python train.py --norm_eps=1e-05 --bias="none" --tie_word_embeddings=false --init_std_down=0.0316
MLP neurons of a small language model. Each row is named by its layer, matrix (gate and up: input weights) and neuron, and shows model dimensions 0-159. Each number is 128 + 24 x the weight over its row's rms, rounded and kept within 0 to 255. Numbers have three digits each. A neuron's up and down rows have the sign that makes its largest values positive.
Before each neuron's rows, "fires in" lists the words (lower case) most often at its 100 highest values on Wikipedia text that the model never trained on.

fires in: "career", "creek", "greek", "degree", "crime", "male"
L4.gate48:140136112087124145118138129143093152117152083148082120153080155115117106135097109126142107141174121149138143129137127086102152113185148143148164129104087165180083096111103122159116098153136090118100099156124156103120121119154118142154126095124091120179095099127153123132146150113160185129113138135189097116113094116141142148107101122162110127126163087109129110139140130114114146112124133098120110142162118122112186103146133148137116096105097172130115142132108113121158105142126125
L4.up48:114144149153147125124104185142166126101126087141128141143153141135141123105088105103124097119119076146127118161130137101134146067143147106181185122147082122137105079123135157172133119129123108161153116118114169109189107120151130113142126122090104100132117145124159092130140162094160165147121091114107124109146131134121143137144107144133116148137145094132169117133100158112137160108131103123154101089123153140110152075127135097125126073170120119146132147181140106134119108116144110

fires in: "before", "being", "behind", "microbiologist", "beach"
L21.gate19:128101100095163110135132168165108128098136153152152134150165153148162125132158148112134111133109125141119089148149120110147135110141158108102128162110099148106127128135101181127101148098141136075142106119059094122084115092121146138133119130164112122126113135123082116112122113129136147158133109114117109161151149143182129118153136081130158174148178178192161120180177078126119114167120147118122118152153149142129094102142127129130132118141137151099108125097131137137118121153139135
L21.up19:137166135151130122116146135126122172117096128142121142152141151115148101124095163125145115116129130116154118092109099157118131127063112175132139069151127132156134103159115176102120141117095106135110177100101113136125096118126202129128118127152112106115081144139133123102160125097159165145147148154108128135146194090130139156119086118156127115138079128124152128158066159124120136145101178151106115084141147115144103144128129129114131142136133126079110135150131094134133105124090102

fires in: "his", "former", "american", "commercial", "opened", "opening"
L5.gate153:134157131116145143134091108119122170136168088114120118146155131142110134116123158120099060153117131084131130087156110140097125116159096083133113125157152153120110102152139145089128187161126103172122114137089126100114156117155170094143147129100148133145132104156132145144141127117140160151151108104135102102124109166114132140128132089126131109111129092129159123161103078114096109087119169077132158135126118134150115121193179156099105107122093124097123116123135120105121100151121101
L5.up153:138120129133128150103115097115137146131186113107173145140157144137143100118135170129116077155116135069156122146124113100076142093116123097145105132147137121128144101151150140087112178153115110163127103157121136136095146132147179114156132118137153144142121145127113132097142136098124172127139111111127097111124100141098158164153150082127129115100087062129176112163109082127137115081140161103134138149132104144124126094160154154114090083117118145094109140165112129132094129145129121

fires in: "free", "creek", "greek", "degree", "two", "three"
L5.gate10:161097133134137084129075136157103148099093153143112124104118132114109089161172088155126133163150140157154127095104134166118117158125171151127152110080129136110090143125139082115090123142134150134124131150132116101099079109138129160121142122099123109152140160130161111131119167109187175123166139094126107117143111125158129113165093088138152145142148109159108155187124153103114150131133099140116130158117116137082095165143139126138148127159097116123094101130123099101136108142116152
L5.up10:125133144110144112095130112115145171066148159140141110121110122102181142133140136111096127132127121114097140159084143101139102086115135188117183138172143132165120162086141105114108106092088117137145123107088122099119108136111117143134116132125135175122131186108090118092114155086103139176094134122117119113150146149151148105163119094143120128148141106182178140152137132107148124157150093125142145091139132126104123143141143113106147101128163141166121098133168132159130118155113113

fires in: "s", "municipality", "municipal", "red"
L12.gate280:136064136128133129103120120126095110131145167152092149133146128134123142121151129115109125134152172103154100133115106109128118124129162126144131119105145140079100146085113141154150145110105152043126103075150107138166144138135142101094144112111100103112106133081112125160148108141116140093149109105103133128112153086143167116132110113134155062092173135129165129122119137090088125127117128099115107105112137160141117151123137131123101113125163083104140166109114181112171162146119120
L12.up280:075102139148146121103137168149104106099122189110114135131106106108118144110143161163145118117115162101133100089116133115116142122076136148137145120114098136144098156076094139131085148146129140118120112122098116156120114127103136101119070165097167156119082130154142145122156118094093135116113147088130130150169164095110167135123121114096152102143122126112145113122127142185091100089150106107117087086113141151092157133097128113114125084121150133119138138135114157153131147117141079

fires in: "its", "their", "his"
L8.gate307:120080140143104091094084165128139141131134084151124142107114125158103130085110126141135102155143158100135174111125133129098145130170138148133110108111073123183130097182124152162155151110148142146117068119122145138138143139119166147145147110124147153108082127156097105133173106087108140114125105135119113148132110142160094098111162134104108097119138112111157113129115094140106143132089164134171095173152110090104145120143090131125138148123133125126109113112150186123099136119154099
L8.up307:083094122146129098126093149117132156134128114157090133112096095146135148127117130132133123133147147097129169103100142151098130110158128176141109084108081132169139112174139152145154121101144120124119081121151143120133145128120164143129134114083135112102090138169102136150159115110166119148149120128138121148138083124140123107124153120080127109092140122106145100113121101127137146133104168110160077172153114120127190152149113176141109167134145097089102135123151201126136148136136105

fires in: "joined", "company", "compilation", "commercial", "combat", "joining"
L6.gate222:119171122119117135148124123144126122113094080147123123115163108136139128089127138093122148130132145148101114082105133160120119160109080130170147114115119114160123135103145127145190179138153131146186171128112092152139146152096104145156134131145120167152098147124129128071158130128117181147133127125137100112125118130123156141112096097117119099126141083112106127169096113144123126103153151163065115144112142175113145143122175163103148164132119162132131127131099126076115164143130091
L6.up222:134150127124150129096101105141087095132098107126164106137108150089139154089153144122121150114152107146132141140113150141140094170149142126116123096119113110190110111155097126150137117132139124161169168167160109127095124125119118155146110138142131115163138153134175133107156132126146150149115108132147121127123133104118166122100095110124189140134177097098155145117119098160155099157122164153103162159166125188119097174133122127090153149135107181178125119104111128104110135130153097

fires in: "party", "martin", "municipal", "municipality", "effects"
L11.gate150:094166136128120096137096198121133130123134132152148094086133119119079118098135112092077097174147134113135090125137123113136134105147171149083199144135111115078107119142096146097114158156116129161125122134177116147188153115088134093152121129099165138132112153100164121141136150125115137135151125096070112137136139147136176140135110122152139143121115153116134139131123129139126140126077149157154143101128152139107136145101127109100105109149165131141113149106117148102082108145128144
L11.up150:112105134168124137154115157140136105079150132079153122107111163113125093118123116130093100151099184143143139126121145099138124118120113130115103138140090164094114135098102156132108125111074135092091173122130118122180168121150130091127119110105128101113106125112171123128165191111166114105130141123133128162093151114101089127113144133104133081139120132096110125119146135122136172133128127156120130126171122133120155134106127122123133110055120148080140135107137120151062150161092120

fires in: "career", "creek", "greek", "patrick", "price", "lyrics"
L6.gate156:108096123152151169110115114117122155141155143170131165148114099136140121142152151090130105105169148151119168139115171120108130102134177138155103136099111143108104111150131176192130120171153122148112176136186130139070104095124138147141112139149091113175098130115137112049141159133170146142102123150153133128136148116111115141114130114119112131129159103142137109159096136183132172146128117132138119112144097118129105138093143092111132135147115166131132154146101160132103134134119129
L6.up156:133168097157089129083176125100094119126133102111158102152088111145135143127115110112121132123155107127138153104149151166129126113119100151091148103149053118214125116160092140134116175125103139139148130154113099084162173132153109129098150142120097133132110163116151148119133145121082161103145109112146103117124127141118124090125148155090158141152101119144090147118152137132123134102141108141155123142105154117144106083100110151135086093143113161111121130138163141124114105116164120

fires in: "before", "be", "being", "began", "behind", "best"
L11.gate289:142141057134191126112141124144088121154090140126163154100132126119124108145148171108140119131099131135095085149169131156060126114095147132119139155102135149147105135172147138094116082145096103131133111109123102149129131083118160054125061143124127087128125142098119139111125120153143179121125107150102143114144118128121086129147126142120125167124116136151114138165132100124151148136139180120075126144127139119127099141085124111134139135116107120156135134108120103124128148114081108
L11.up289:145112075118143137126111088137100116140059155173142190116141130117171098142144123090144149095122120111102085160129117138081108105105174123107155167121115143170133153155169128119132073094102108115111136097145116149136161074118152088088119121145136086124107105126123140108119118130122173129138098165119081115114130129122099134138122118126130165127099149162160132129130142125123120150110138139116139124161134115126097112096130096144165145077136117149123127113132152120093170134094133

fires in: "grand", "chief", "board", "staff", "self", "chairman"
L15.gate102:141153111130117166123167166171094124101149164114107156130167113142154140178122149089141114106096117128103122123100157129110139173157127129188107124153110095101135116171137154099111137153122143111135130121138134125145105151113154120167139156128121132135127167097170126133096128097174155143129091105131139134184125163122124116122117124142140124142149124110104119118130120144127138069139144146161075107115135146135147099159094102096092093072091095179111118142145155128165127120098145
L15.up102:136122132121154103105135147124129109070136138126156128157165130156140096124126091126088071106106115088078126132173135078130133121137112167093119110171142099100137083150127168132107127139138122147120179128148160114125118118134118120130137131075120149112160152125138132154145114120142113175120103128111119140150095118114134124123091130145151057089099119119118124154116096084119121118123138111133101085130115172081142103175120083107145127147151141153152137133147180152130091145118146

fires in: "his", "their"
L9.gate273:178131137122112139128099130140084117142112147107085102128107089120138160110108125168107130115142160081126141128098088158119169151130116134100141073111125134171145144123123129106123104123145132148117121095090132143151124137138122181174139160113126080119139151125142081124130126103128106122122121111112100140147099163120127129090136151095117117121149074097154135151151110101115090108111142142122102140150118122146131146182070126147066175121129111125154175125148160074104148156125119
L9.up273:158123135114123122122094135130125114145111121132089131124098097123144161106117134148101113130132159100148139146114089149086174122132138134082131085140142125179169124125109145110134096119138167166137149090088151116169140159148149172138132150114115061125138161150150084103136143117134127116129120088141129134149089153130106151106152151089107125124154090084152133137128125079107094130091135155101104154134111121145177155169079124132075150102121130143147178112137156109122106121133129

fires in: "family", "french", "born", "children", "significant"
L7.gate72:141105170087140094132146159101129144154135118147106117111151128129165044083143112084152155141097130112132123118127136160073096107116138110146133131136162110143153090109142143118157146162104129100133145121164122153105103133147119095119144105124119127129130094151143113131105138101154130117110162111087134133096131083134151124153100136185113112137137083161133100115113119149093152144135127160129184157115169128104109140120109124101176146128091081112142172144094152149148142113118115
L7.up72:103108158110134127106121149072138159153157163157127124140132147130158078097150090085152182141097137142126116144140151155100110120109107119110145125155159138137106093095159130100149125166122132120120130148133112124124116131123110094097133142144152154131127113160144103149129124091159116176134177150109113129081144101137125111124111153122137146127153082116102069133148165111120115118135173128135193159120156120121131132113138131110164167128059091107130155125096172140162109132148122

fires in: "french", "group", "ground", "grand", "children", "groups"
L4.gate24:117130084100065106175110131110091162127115110113088105129120165118106092079128124098137162144121135115138105113101172086148097113119167121141136148113139099102098096085125148134161168135136114137106112163155135128124126116133147073147107095092094143156132102149152085141122098113102118079114125147140102119092113080116107131139140086121142138148128099133147107124132143117114119091144136142138175161160151127128124173117090133108136132128087109128124132131119126124178077148107132
L4.up24:139153157180135153108094105086171117160117119142128111104147137160174154132156085133136121095127163129114134160167140150119112120128097098143114114126135164144140124149131110133127132125148144131102125131174161174152140130168154122146115159145169120106105172105128138139099153139134110155164135150069133131128098144090132118102110138125115113083119090122105126170092112142075141135139094141112204138118108115105089159109125128143150158142134118132094155115130109162110184151122130

fires in: "his", "her"
L7.gate214:136122071132142144171104145112098163154089124155132145114100106143136158105152101145064084148137138093142114112119136147115103150109099135097105150120139145182116121152149122181129137121141139158135108126070120132148167131141150132164107118120096104173108118109174107189147127133160165115134131087110113076120120113152126127138157121142134091105133094128150138134118113112112105118104123166138103149125141105139114121184123162112132143134090104133138126119149109077161087154128112
L7.up214:128101182153083092091122136116126118097171118089103136167123124134174155128101133123116130110138156134148140144114141096092136115137108142154106053151085114159163101138106161096125096155102126103109134129167131145082125146126082171082168126135133147079100132158149121097118128115116118117126138116179130135149102135116116132133142144110145121109148083131087101139100144142105114136155136121128113156165138159149075120127115119176110109116135138107090116109124126137140143087132159

fires in: "her", "his"
L8.gate231:084102108140064141100091154115160156122084085174136136152097123136158165158110092132102076127106153103157135150138105147120134146146117159119145097145094136162153114126160123137126120147131129171126118131138087126119173141115127175159093097101088129145092141123128113126135125127140152117119147101133101126144096110143090094138145111101163105127139110090153108126136091071152087095188156099106136142129149142104122113132078123141111130129099146144134161118150140118124125109127152
L8.up231:068127133143107118097079129112164155081067108152110122153095126125137150146150113144106099120095157115153143142145130156116108091165103124134143084147108151166164125138168143127099146140149153140155101128158094118127161142124145166145116098123102144144107166156131109096146111110137129101167155122149113106156080114153088112151168094108122106104146097105153083123134105081143092106140175103106111183133145139114164119136129140127116151114119145151124125126137122149133099114119147

fires in: "her", "his", "their"
L8.gate180:109147099121152134116089137128115098107074122105117159118158137133179098138106108158138113113126162150133135078126134116104088148125111122138090103134123072195170130154107143156112108140120148139121118135134118088091096136146124161153099126099111086141091136124175129148150147135124159118145161115127093138106137127115113143155102121111164116114159086099182096138174122082101081136124122123096127186136117157128108102153103118159103167106125155121147141132139114133136110128112140
L8.up180:099153119122107119095099146119134116146148130114125157098136114155129110134095135137148129098121116119179129136126144153114093115158124130127144099178128089180149135149120139175076101130165114135126135147104125122117135140118116172150101099109127118154081147129165109131144157111100156127147190075124159147131122128123103169141092141105097123172131114095154127127156105074113091120107130093138085173134107116142133133157101102144126175113096114138138099099153163111114105107087163

fires in: "such", "joined", "robert", "joining"
L6.gate124:110152140158138125181143081121103123134131122114069110123080145170212146152159106135100163157122144108117160120103102132151116148130095106124121099148125115135121125136102125138141149127106105198147182132117130141147096136119097154157103127143101106151150129082160158105143133114149118132076133140156113109114147134156119139151108130081095147161137123115112120130109161098122117121136105111051088155147114127120082153113145147147126116114125141140106144133118122122131099152139098
L6.up124:123135154161168126160151117137129133168157105111118102121093160137153131159111152136129151143146173093133144117081136112157131111135072121141135130149127126167135126134111138097134151109130096160109139160126167106145121104109140118144092127133114143187119134119187137121169148132120126131086128132163088091127149119173135159152115121073125115148119088157133125104148169149147131116102125116133086153110091119164103179149149142129172099172131166151113127138116125103068143124144102